Weights of a small GPT-style language model, trained from scratch on English Wikipedia.
Size: 21 layers, width 512, 8 heads of 64, MLP 1344 SwiGLU, vocabulary 32768.
Architecture: RMSNorm before each block, no biases in attention or MLP, untied embeddings.
Training: a variant of Muon for these matrices, 8416 steps.
MLP neurons of a small language model. Each row is named by its layer, matrix (gate and up: input weights) and neuron, and shows model dimensions 218-281. Each number is 200 + 20 x the weight over its row's rms, rounded and kept within 0 to 999. A neuron's up and down rows have the sign that makes its largest values positive.
A block is one neuron, or neurons of one layer that tend to fire together. After each block is what it responds to, as a language model described it from the Wikipedia text at the highest values.

L3.gate58,249,192,199,202,191,204,200,211,191,183,193,205,211,205,208,195,172,197,200,236,198,187,165,201,204,191,181,210,217,179,182,206,208,155,193,206,212,193,182,234,202,157,209,239,200,198,205,228,177,200,205,217,197,192,187,192,215,200,204,203,182,205,232,230
L3.up58,208,206,221,198,218,189,198,207,204,202,214,208,201,203,186,211,207,224,155,173,179,184,215,209,172,178,204,193,222,197,170,226,203,199,188,181,210,180,168,215,178,192,187,242,209,216,243,207,198,181,207,217,209,159,223,204,212,201,187,203,223,204,191,196
L3.gate76,213,195,209,179,188,214,198,201,221,201,206,210,175,188,186,205,208,199,214,226,164,185,168,194,218,204,218,183,216,186,191,220,201,178,189,183,204,198,201,199,175,162,189,200,213,192,163,170,243,198,196,193,237,177,228,178,203,210,184,160,204,197,208,176
L3.up76,230,182,205,172,187,194,227,191,200,189,210,216,166,149,238,193,208,218,198,217,201,206,192,192,236,196,208,194,245,213,229,221,182,198,226,179,219,201,164,191,162,197,197,214,200,200,188,147,213,204,189,215,220,204,237,194,181,190,205,185,199,214,185,192
L3.gate80,200,226,240,208,217,239,194,176,176,196,216,198,205,220,189,182,237,206,216,197,196,189,165,148,212,200,224,205,195,186,199,213,207,189,185,207,148,219,187,199,237,189,223,199,199,172,210,231,172,221,183,199,208,214,191,185,170,193,191,214,210,227,218,186
L3.up80,184,196,200,180,208,204,251,182,186,175,206,222,206,198,167,202,200,198,217,179,210,176,160,182,215,203,201,197,199,179,182,219,226,223,214,226,151,197,220,158,206,232,207,178,184,210,193,244,213,209,204,168,190,192,218,178,191,222,205,161,193,230,180,176
L3.gate1093,200,168,205,219,193,206,238,182,162,194,229,177,201,203,216,175,226,153,172,202,210,203,174,202,187,166,229,210,213,227,188,182,176,207,204,181,227,235,216,202,201,172,194,184,208,214,210,180,189,222,202,208,185,198,218,162,184,197,204,196,194,171,186,180
L3.up1093,158,188,184,181,167,225,203,212,201,204,208,187,226,200,177,214,200,175,179,194,182,203,182,206,204,201,201,224,178,208,204,194,178,228,209,183,206,198,203,205,221,186,184,166,169,215,214,185,214,203,175,205,168,216,195,204,175,204,180,208,217,207,176,207
Description: Diffuse content nouns

L9.gate454,194,202,162,195,197,215,224,213,236,186,197,197,241,249,181,211,192,192,228,182,185,194,208,209,195,195,222,218,208,176,232,179,202,214,187,175,251,227,163,184,190,215,185,187,200,183,189,238,200,195,193,193,180,190,213,220,252,212,188,176,195,210,191,220
L9.up454,184,185,190,219,160,219,225,215,196,201,181,195,214,173,217,178,201,221,220,185,215,206,162,201,201,183,214,219,193,182,228,213,184,207,233,199,219,214,187,184,208,177,212,182,182,195,234,197,217,218,240,229,169,171,219,213,197,197,208,182,181,213,204,185
Description: Negation and comparison words

L4.gate113,218,193,207,200,177,160,217,195,212,225,196,209,181,203,203,244,184,179,179,168,218,196,217,196,178,220,182,189,202,219,189,192,207,178,186,216,199,221,228,208,199,234,226,206,209,181,208,185,180,251,219,208,202,179,175,149,197,209,177,199,211,235,206,199
L4.up113,222,153,194,210,210,203,204,201,178,219,201,198,204,223,203,215,214,204,162,204,203,172,172,192,205,158,197,154,194,189,152,185,250,178,178,223,202,219,239,227,179,211,171,228,178,208,174,211,210,242,212,202,208,183,203,192,226,181,208,189,212,184,259,201
L4.gate219,202,201,214,227,199,205,220,185,183,205,225,177,199,184,208,176,218,170,205,199,189,206,185,190,161,181,154,197,171,208,209,179,208,202,166,211,185,185,204,188,160,190,181,224,200,166,164,177,178,208,204,230,209,213,193,166,183,193,197,203,212,231,190,227
L4.up219,193,192,187,209,199,216,212,189,200,212,209,210,204,191,235,196,210,185,187,184,208,226,206,187,175,208,198,179,228,210,199,170,212,211,170,190,195,187,201,180,176,178,182,240,202,166,162,199,199,196,221,222,224,190,164,201,205,199,226,189,221,177,227,204
L4.gate325,224,204,178,176,212,209,188,193,196,205,211,194,191,178,216,241,203,186,208,200,208,220,194,218,185,221,233,220,178,167,209,194,217,170,211,230,189,194,184,200,185,166,224,208,192,180,199,227,207,231,179,212,185,217,191,190,204,180,197,217,191,194,165,198
L4.up325,213,209,184,200,186,194,191,171,184,206,200,187,205,219,198,189,199,219,219,176,187,184,161,176,182,227,160,207,215,226,214,175,191,224,225,185,226,229,175,197,201,194,174,194,198,205,179,222,235,193,175,197,212,180,228,198,206,239,220,232,208,182,216,185
L4.gate330,206,218,187,229,200,217,225,201,266,173,203,183,271,206,189,240,198,224,209,177,229,195,176,212,192,212,191,226,205,196,196,184,240,160,188,204,198,234,209,169,163,202,188,174,207,194,172,225,215,214,187,237,191,205,198,199,207,224,212,185,174,201,170,184
L4.up330,175,224,213,212,214,198,237,191,214,187,231,202,172,213,222,222,195,254,186,179,193,239,193,216,203,191,219,218,192,182,193,202,208,226,191,192,227,198,202,180,174,223,190,184,200,177,180,216,181,202,168,201,189,218,207,207,203,195,203,198,224,182,210,208
L4.gate623,184,186,223,230,195,201,211,208,229,206,192,179,166,182,207,183,182,199,216,200,180,240,203,206,184,201,208,194,194,210,189,215,220,208,231,231,196,213,195,209,184,189,221,208,209,212,231,207,193,174,184,212,204,195,200,226,151,200,211,195,213,238,148,210
L4.up623,195,203,197,215,204,215,210,172,237,195,210,190,179,183,216,188,183,215,225,211,186,242,184,187,164,192,194,197,246,203,203,205,223,195,219,230,177,175,184,197,193,216,226,222,209,201,228,223,210,200,182,206,200,194,208,194,178,174,212,206,200,212,179,197
L4.gate665,207,197,228,219,186,188,200,197,201,207,199,196,179,230,214,230,219,218,211,198,199,187,192,170,213,173,225,196,175,170,204,217,175,218,208,208,189,191,211,229,188,180,219,208,176,230,171,167,185,190,205,196,171,189,199,173,211,218,197,204,211,226,215,222
L4.up665,174,226,213,195,225,217,198,178,217,181,188,190,181,177,190,196,221,183,220,188,173,188,182,191,179,181,201,235,201,192,157,181,216,183,211,228,215,230,203,224,181,179,197,185,216,202,193,185,218,165,241,195,155,174,181,152,199,211,195,227,217,196,198,195
L4.gate763,202,191,174,233,212,201,168,222,208,202,202,202,217,192,197,210,187,183,190,192,214,234,231,216,195,221,202,219,210,199,197,204,209,224,210,181,196,222,218,200,233,212,210,236,202,182,203,232,192,187,235,210,219,213,232,178,181,192,209,231,211,218,215,198
L4.up763,170,222,197,222,199,202,177,205,206,177,198,212,209,170,215,171,222,211,203,206,162,237,206,189,176,193,187,171,208,204,181,223,237,213,209,178,184,170,201,172,190,225,184,223,232,190,208,227,238,176,225,226,185,216,181,193,182,196,215,195,204,229,160,219
L4.gate769,209,220,192,221,174,224,215,245,227,232,177,219,203,213,201,195,221,188,190,186,222,202,260,223,180,188,181,229,187,208,195,223,218,190,229,182,222,200,208,226,219,205,220,191,179,226,189,191,212,209,178,238,232,196,195,200,198,192,215,195,200,196,187,191
L4.up769,198,243,143,212,176,197,205,235,271,231,200,254,175,207,188,201,222,193,236,191,222,234,211,229,193,185,184,227,206,194,190,204,215,209,213,219,225,180,209,229,206,207,215,195,210,201,195,202,183,181,187,267,190,208,185,205,194,192,223,186,212,206,186,174
L4.gate818,189,195,199,209,207,226,211,192,203,207,240,205,198,207,221,193,199,187,184,207,185,181,220,182,199,214,200,196,211,188,180,179,247,182,209,191,190,259,220,225,186,192,217,222,223,192,213,209,218,213,203,177,195,199,213,164,182,200,181,186,198,207,197,152
L4.up818,123,225,202,211,213,219,193,184,199,205,238,239,247,211,214,201,172,207,202,182,203,232,204,217,200,190,253,208,216,238,207,202,217,186,211,193,169,253,226,198,210,184,196,184,185,195,212,217,220,190,214,169,203,214,203,159,193,191,198,154,193,242,217,203
L4.gate824,171,220,217,147,211,196,191,188,217,203,237,205,193,198,190,208,180,179,208,206,198,188,193,199,166,180,205,201,195,196,184,212,205,176,252,227,177,226,169,177,192,195,141,211,181,189,221,174,188,198,187,209,202,204,145,213,157,204,191,193,211,195,222,202
L4.up824,242,182,182,208,202,229,145,225,195,199,216,207,195,199,175,196,200,166,184,197,212,199,196,220,180,205,183,183,218,162,166,202,164,191,208,205,221,177,173,213,198,195,217,232,186,190,236,162,179,209,201,186,166,202,189,215,217,215,192,196,205,200,202,197
L4.gate930,186,196,219,198,192,198,217,235,212,205,208,181,238,203,190,193,207,188,183,206,224,234,184,203,181,208,200,196,175,206,215,195,226,148,190,250,212,231,203,205,195,197,212,233,203,207,177,191,205,208,185,201,201,202,207,180,164,209,188,169,215,201,202,202
L4.up930,189,200,192,213,181,190,212,235,202,201,258,200,216,179,202,248,191,190,222,194,168,187,219,210,170,192,169,170,197,192,244,198,195,201,204,236,211,222,202,185,215,220,208,233,203,202,194,195,207,195,161,197,202,219,227,197,209,183,208,197,254,178,211,188
L4.gate981,206,194,198,191,219,210,193,210,187,237,217,217,221,206,206,224,200,200,206,186,193,207,219,194,157,216,211,220,167,192,221,217,202,175,215,191,202,222,205,169,208,220,188,203,193,225,223,212,189,187,174,210,202,189,144,183,194,198,212,187,212,216,186,173
L4.up981,219,198,202,208,226,201,204,172,192,204,201,198,193,171,212,202,183,199,178,212,190,212,193,199,170,175,206,217,181,190,184,221,208,191,180,200,197,222,190,174,168,204,197,225,211,169,233,188,185,185,231,221,195,192,179,157,181,231,179,210,191,234,199,195
L4.gate1014,174,197,169,194,213,182,229,223,194,206,163,185,200,179,189,179,216,192,229,210,202,184,169,212,188,217,171,210,181,229,184,186,199,199,191,211,172,214,206,203,195,199,205,199,209,208,195,184,214,182,195,213,209,203,210,165,216,225,174,190,219,185,229,194
L4.up1014,184,159,232,202,188,217,215,227,210,193,224,200,220,177,189,187,219,206,193,197,206,217,198,203,179,249,217,228,180,199,196,214,200,193,216,245,210,201,190,199,206,165,258,202,199,200,147,208,193,184,205,172,218,201,197,177,193,194,199,177,224,172,206,195
L4.gate1126,183,202,198,156,178,240,193,208,235,210,202,185,220,148,218,201,220,202,216,187,217,227,234,207,221,211,194,217,193,210,196,183,215,193,171,199,199,190,182,211,178,192,186,206,192,193,225,175,175,171,187,230,191,185,213,204,188,230,168,232,187,198,190,209
L4.up1126,209,190,221,192,187,215,204,191,205,194,219,202,201,158,210,169,205,208,219,197,241,211,257,188,200,216,194,213,194,200,225,219,196,193,178,174,196,169,179,193,207,169,200,176,169,197,221,182,192,191,195,217,207,198,203,198,194,191,221,201,213,191,225,207
L4.gate1243,220,210,216,180,218,242,219,220,218,208,209,186,190,203,196,159,216,201,193,166,188,178,213,240,163,200,204,209,149,189,179,242,196,208,195,187,206,210,210,237,184,199,211,204,215,182,197,200,212,213,197,181,181,217,207,184,199,210,151,175,189,202,172,189
L4.up1243,233,221,191,242,199,210,179,209,207,208,208,204,195,188,217,192,192,194,160,167,220,218,189,230,197,214,171,217,215,162,225,190,180,161,216,193,198,237,259,205,197,192,188,187,229,171,232,196,207,224,200,191,169,173,180,204,202,215,192,192,229,165,187,187
L4.gate1316,181,187,179,184,208,226,211,205,187,197,231,227,183,190,223,196,208,206,198,207,217,198,199,201,186,187,213,238,201,220,185,197,179,217,197,217,227,242,191,223,201,190,204,231,187,195,212,217,180,202,186,250,235,219,176,167,200,196,178,226,212,176,174,158
L4.up1316,232,203,183,179,164,178,206,200,200,209,183,234,187,174,187,156,169,141,202,183,198,219,176,165,204,191,203,190,189,229,178,169,200,204,207,209,238,224,220,214,181,205,195,207,192,152,230,200,214,206,207,185,219,216,208,239,203,218,222,167,196,192,153,200
Description: Music listings and percent signs

L3.gate237,172,183,207,183,220,163,196,193,217,200,221,217,204,210,232,195,190,221,226,200,167,192,212,184,189,184,224,193,179,218,176,219,194,205,204,189,182,180,201,200,156,186,189,188,207,206,183,206,189,202,216,205,192,161,167,228,182,197,202,191,225,207,232,186
L3.up237,224,168,222,186,214,168,187,178,208,200,208,198,211,194,191,194,189,202,208,188,160,200,205,187,188,192,229,196,198,189,165,243,182,208,224,193,188,199,197,199,166,209,197,182,225,186,170,240,196,227,239,222,192,206,202,192,153,192,219,210,197,204,227,232
L3.gate399,169,218,191,213,190,203,175,208,206,202,215,195,215,186,204,174,209,180,219,185,189,200,205,205,208,167,195,211,202,181,183,193,190,190,165,190,200,226,193,201,215,202,177,199,179,188,193,222,209,219,199,219,197,190,194,206,206,177,191,216,163,193,218,180
L3.up399,203,204,172,245,204,197,182,184,212,194,203,187,220,213,195,182,249,167,199,206,188,219,215,210,200,153,188,197,218,164,178,165,183,223,193,204,212,171,196,228,204,207,192,193,171,222,199,190,171,210,243,208,188,201,201,209,192,223,194,208,178,209,185,161
L3.gate595,198,185,161,197,189,185,203,164,197,149,199,219,164,203,165,180,212,176,191,186,180,199,228,204,181,218,204,211,165,221,202,211,205,180,237,174,223,214,222,180,180,190,192,197,182,177,213,232,243,209,224,199,208,190,174,200,207,202,219,202,206,218,230,167
L3.up595,190,173,167,166,226,202,193,200,218,201,193,215,195,191,164,169,245,197,195,197,196,174,205,195,185,175,239,218,165,220,206,230,177,197,213,177,210,186,202,204,136,176,197,189,203,201,180,230,229,218,218,190,216,193,181,210,209,209,192,198,184,205,256,217
L3.gate857,211,206,195,200,223,209,187,193,195,168,210,198,205,199,204,154,212,208,212,224,211,172,179,190,182,203,239,208,177,231,207,219,175,151,201,205,202,149,205,171,168,173,198,197,223,226,216,234,199,207,196,207,194,203,206,206,170,222,218,218,244,212,175,184
L3.up857,199,182,221,201,214,203,175,200,196,194,219,203,185,215,198,199,210,235,203,153,175,197,234,207,197,201,220,217,193,187,186,214,149,173,169,213,208,185,194,239,188,192,199,195,183,232,205,187,227,215,209,218,172,203,211,203,180,197,222,212,211,187,217,218
Description: Modal and hedging auxiliaries

L4.gate85,162,203,206,250,229,163,216,208,178,177,191,160,213,187,170,186,263,177,197,196,196,240,202,200,199,192,174,195,175,207,197,181,194,193,212,190,196,203,168,208,192,201,216,198,233,186,171,256,210,236,177,194,201,202,201,191,230,195,205,215,175,206,186,180
L4.up85,210,229,182,194,195,216,187,201,183,198,193,221,196,166,192,189,224,172,238,195,195,192,203,179,215,148,201,189,186,197,191,186,203,176,232,193,216,196,226,173,230,220,189,157,174,193,156,231,211,188,192,212,173,195,232,192,202,218,222,173,202,185,187,176
L4.gate183,224,216,192,215,221,203,207,196,189,188,205,169,203,205,196,190,184,199,179,190,194,216,187,190,205,189,232,206,212,207,212,200,184,192,173,192,193,179,217,146,213,214,188,189,206,217,186,199,212,187,201,178,187,238,200,198,202,197,201,176,216,204,188,150
L4.up183,179,191,199,208,183,215,204,175,194,202,178,182,188,189,221,205,230,221,220,223,168,233,190,218,161,200,204,173,192,186,220,213,219,197,174,208,180,206,218,202,222,182,224,218,222,187,188,194,195,178,187,207,213,235,253,220,187,218,225,214,191,175,201,181
L4.gate201,216,223,201,206,209,196,182,221,229,196,221,177,196,182,175,209,260,173,182,220,208,228,206,180,188,216,196,230,203,200,171,204,198,163,219,180,239,191,176,203,217,220,158,192,220,157,189,207,223,207,192,211,210,200,196,199,178,185,215,193,222,220,186,161
L4.up201,210,194,217,217,174,188,198,237,234,211,217,189,233,198,183,209,243,214,231,194,207,205,189,206,229,185,199,217,208,228,188,210,182,177,203,184,217,197,172,204,197,194,200,216,234,195,196,216,189,189,202,207,213,251,217,204,204,222,181,225,213,226,191,173
L4.gate352,190,183,201,195,185,177,201,142,169,206,196,195,168,188,188,202,195,191,218,192,209,235,192,204,222,198,231,176,201,194,203,201,206,187,200,201,204,207,199,211,174,214,218,203,178,179,193,211,194,190,169,215,225,186,172,213,184,210,187,183,202,221,193,202
L4.up352,202,194,216,224,158,189,183,196,204,197,171,203,206,200,212,236,206,201,196,175,218,206,220,185,156,213,210,239,228,185,221,207,214,159,170,198,207,155,190,181,189,208,196,207,201,159,205,204,237,213,161,199,234,173,180,192,170,188,198,182,204,223,190,176
L4.gate354,216,208,213,217,207,174,225,159,158,198,204,192,194,179,220,211,189,179,201,151,200,204,206,214,193,204,205,171,200,197,185,202,177,175,207,168,191,197,177,196,212,177,191,173,217,212,236,196,178,229,189,215,222,163,148,230,182,215,168,217,200,250,190,183
L4.up354,203,227,197,198,214,196,215,165,169,251,213,187,216,210,229,211,210,186,221,188,191,208,224,196,227,206,215,209,187,213,202,191,191,164,203,171,187,193,143,210,220,192,195,192,193,204,232,197,186,208,164,200,197,172,158,207,190,225,185,193,200,211,184,199
L4.gate394,189,198,205,213,219,183,241,200,166,206,231,183,173,168,226,171,215,169,186,225,182,196,205,192,206,226,210,174,208,210,182,218,202,166,201,206,183,236,197,163,203,253,212,198,176,201,247,165,184,198,226,214,205,206,184,177,172,172,206,207,215,222,161,187
L4.up394,227,212,193,170,204,160,235,199,222,198,218,144,201,232,220,202,168,178,217,203,219,147,221,186,187,228,195,215,207,210,201,197,187,183,228,211,181,193,175,157,197,224,141,159,183,211,225,219,211,209,194,199,177,164,209,205,192,194,223,212,195,212,193,220
L4.gate459,219,202,167,209,182,227,205,211,195,204,187,218,174,227,229,196,229,188,184,173,199,183,177,192,193,219,203,208,210,180,216,195,212,199,230,206,172,202,208,191,171,179,193,185,233,172,215,201,207,191,197,192,189,187,241,200,163,209,202,207,165,166,221,132
L4.up459,225,192,189,150,184,192,175,225,215,183,167,223,222,233,204,197,211,176,231,190,178,229,177,212,218,242,186,224,190,174,240,209,225,213,241,207,188,158,164,217,173,145,199,200,233,224,234,233,182,183,197,184,212,209,187,233,184,193,186,182,206,165,187,192
L4.gate583,216,194,212,185,212,252,216,237,206,237,224,199,207,214,201,197,206,211,221,197,192,181,226,181,195,164,257,202,253,169,185,174,196,158,202,208,201,186,208,154,207,227,166,209,232,190,229,193,188,222,180,237,203,187,199,200,222,218,188,180,189,211,210,137
L4.up583,196,232,203,194,200,167,160,176,194,213,195,224,201,190,199,189,192,207,192,197,237,218,163,223,228,196,214,195,203,186,234,220,183,190,207,205,222,178,186,212,189,182,189,240,249,194,194,193,197,219,194,220,183,182,224,159,219,211,177,185,174,177,183,195
L4.gate642,198,181,187,196,215,215,204,172,203,223,184,177,190,166,226,201,246,156,214,196,170,180,198,183,157,202,210,190,180,201,185,182,210,202,212,191,244,217,164,210,198,192,198,184,190,200,189,226,201,163,221,190,207,186,174,169,192,176,212,171,186,224,183,197
L4.up642,187,180,197,198,231,193,202,177,177,205,201,201,222,162,178,160,213,203,174,216,221,213,197,197,173,218,191,224,203,191,179,194,211,207,228,169,214,218,185,211,200,169,202,175,216,191,215,241,188,180,188,181,187,194,202,156,205,163,189,180,191,215,176,222
L4.gate883,210,196,204,183,183,242,184,186,213,229,209,179,200,227,231,228,239,180,187,182,206,194,190,185,175,164,194,235,231,164,179,196,196,212,234,179,228,152,200,208,212,188,198,192,149,218,178,237,224,230,162,190,184,207,216,206,223,187,183,217,176,198,205,183
L4.up883,205,181,158,204,170,220,216,195,210,250,217,168,178,207,195,233,220,204,163,197,207,219,222,192,181,188,183,240,227,167,218,197,176,192,232,189,226,133,189,228,230,186,217,179,147,216,159,196,236,213,146,203,199,190,198,237,230,186,202,209,154,183,193,199
L4.gate909,189,183,203,211,232,195,203,192,196,207,188,202,138,169,198,182,231,165,210,175,193,184,195,182,197,199,208,208,168,199,183,202,201,197,214,216,232,194,208,193,195,192,224,201,220,180,201,234,206,157,197,192,153,197,182,204,160,205,177,221,190,188,198,222
L4.up909,185,214,188,238,210,159,181,182,175,174,198,209,192,229,153,198,199,178,190,191,212,198,216,207,207,173,235,185,186,234,183,148,191,188,236,202,224,206,226,215,165,178,202,194,217,192,208,194,189,218,186,172,204,223,196,221,198,202,185,231,186,170,218,227
L4.gate942,201,249,194,155,233,216,208,194,238,175,199,177,185,195,149,210,208,217,222,206,199,206,210,165,213,224,167,204,180,186,210,213,187,194,208,220,162,200,224,177,219,194,206,201,214,197,184,190,236,259,211,176,210,212,192,189,186,179,196,206,226,229,177,193
L4.up942,203,210,222,228,192,160,216,201,214,181,197,186,195,152,218,219,191,207,223,212,213,193,200,180,233,210,149,201,207,163,176,172,191,211,188,220,216,191,212,151,182,224,206,184,203,198,232,174,208,199,205,196,207,206,174,172,203,187,227,220,195,181,189,211
L4.gate1217,231,213,155,222,174,189,199,202,229,199,216,238,204,195,192,209,215,198,203,230,209,185,208,173,207,205,212,211,201,197,185,196,240,157,215,194,208,226,181,179,215,195,189,189,190,178,168,247,218,190,199,218,205,167,224,232,198,218,190,196,199,197,197,181
L4.up1217,195,228,164,211,204,222,175,165,213,219,215,204,234,206,190,233,198,185,192,242,199,193,192,176,178,189,192,202,241,225,187,220,216,208,209,213,223,215,186,193,197,198,176,199,164,200,201,192,203,195,164,211,187,211,220,201,187,199,220,213,227,203,224,207
L4.gate1239,170,194,205,206,197,177,223,211,195,194,191,175,186,222,195,190,202,171,182,213,207,188,169,210,212,232,213,198,198,220,212,191,202,205,211,173,176,174,161,178,166,236,200,194,187,214,198,216,155,212,187,218,234,218,225,202,208,222,192,221,196,203,216,133
L4.up1239,181,187,178,188,211,212,192,215,206,191,189,209,222,204,195,203,205,216,206,199,209,263,207,197,190,191,234,206,212,166,194,171,181,186,210,231,212,183,213,203,185,219,231,209,199,194,196,184,193,170,144,207,188,199,188,242,197,209,158,238,229,212,182,160
L4.gate1272,225,216,215,187,216,183,207,169,209,181,195,163,246,199,186,227,209,200,189,188,152,203,185,213,181,164,207,186,202,204,189,168,205,143,218,192,194,185,197,202,199,214,192,197,221,200,215,204,200,202,201,202,230,166,234,233,185,189,192,196,226,208,170,166
L4.up1272,223,191,208,185,211,192,196,211,183,197,198,201,235,241,196,195,191,197,194,205,148,184,184,207,227,191,226,193,194,181,199,221,172,195,204,178,201,183,188,196,193,199,220,209,186,201,195,235,186,175,178,164,238,203,192,191,200,154,206,185,209,199,185,206
L4.gate1342,187,208,163,183,215,203,200,191,180,174,176,225,196,185,193,179,207,173,237,170,213,195,192,215,173,220,214,182,188,188,176,171,200,213,204,221,207,206,214,194,197,203,211,194,201,198,238,204,165,199,198,167,193,185,209,212,229,198,211,190,184,212,209,130
L4.up1342,216,193,174,234,170,192,227,202,211,217,184,191,217,190,219,196,220,204,204,188,198,234,194,214,190,187,215,201,223,183,206,184,191,213,209,217,204,140,227,188,208,168,193,240,186,170,183,216,194,230,196,199,200,171,220,204,193,194,216,218,197,222,204,202
Description: Negation and absence words

L9.gate414,233,212,218,196,221,225,211,195,233,181,191,170,209,205,195,207,198,202,215,210,219,207,179,189,248,213,236,178,140,196,226,209,204,219,206,191,185,204,206,196,201,202,234,258,191,159,186,180,188,214,176,190,266,210,209,176,185,204,173,212,172,184,195,187
L9.up414,222,195,205,200,239,215,208,207,196,185,205,192,198,183,194,217,200,199,227,207,204,232,173,181,222,224,202,183,172,227,233,202,206,209,202,188,183,209,207,188,209,165,215,194,206,172,198,189,214,214,169,198,224,225,217,174,181,188,156,188,217,217,199,201
Description: Inside creative work titles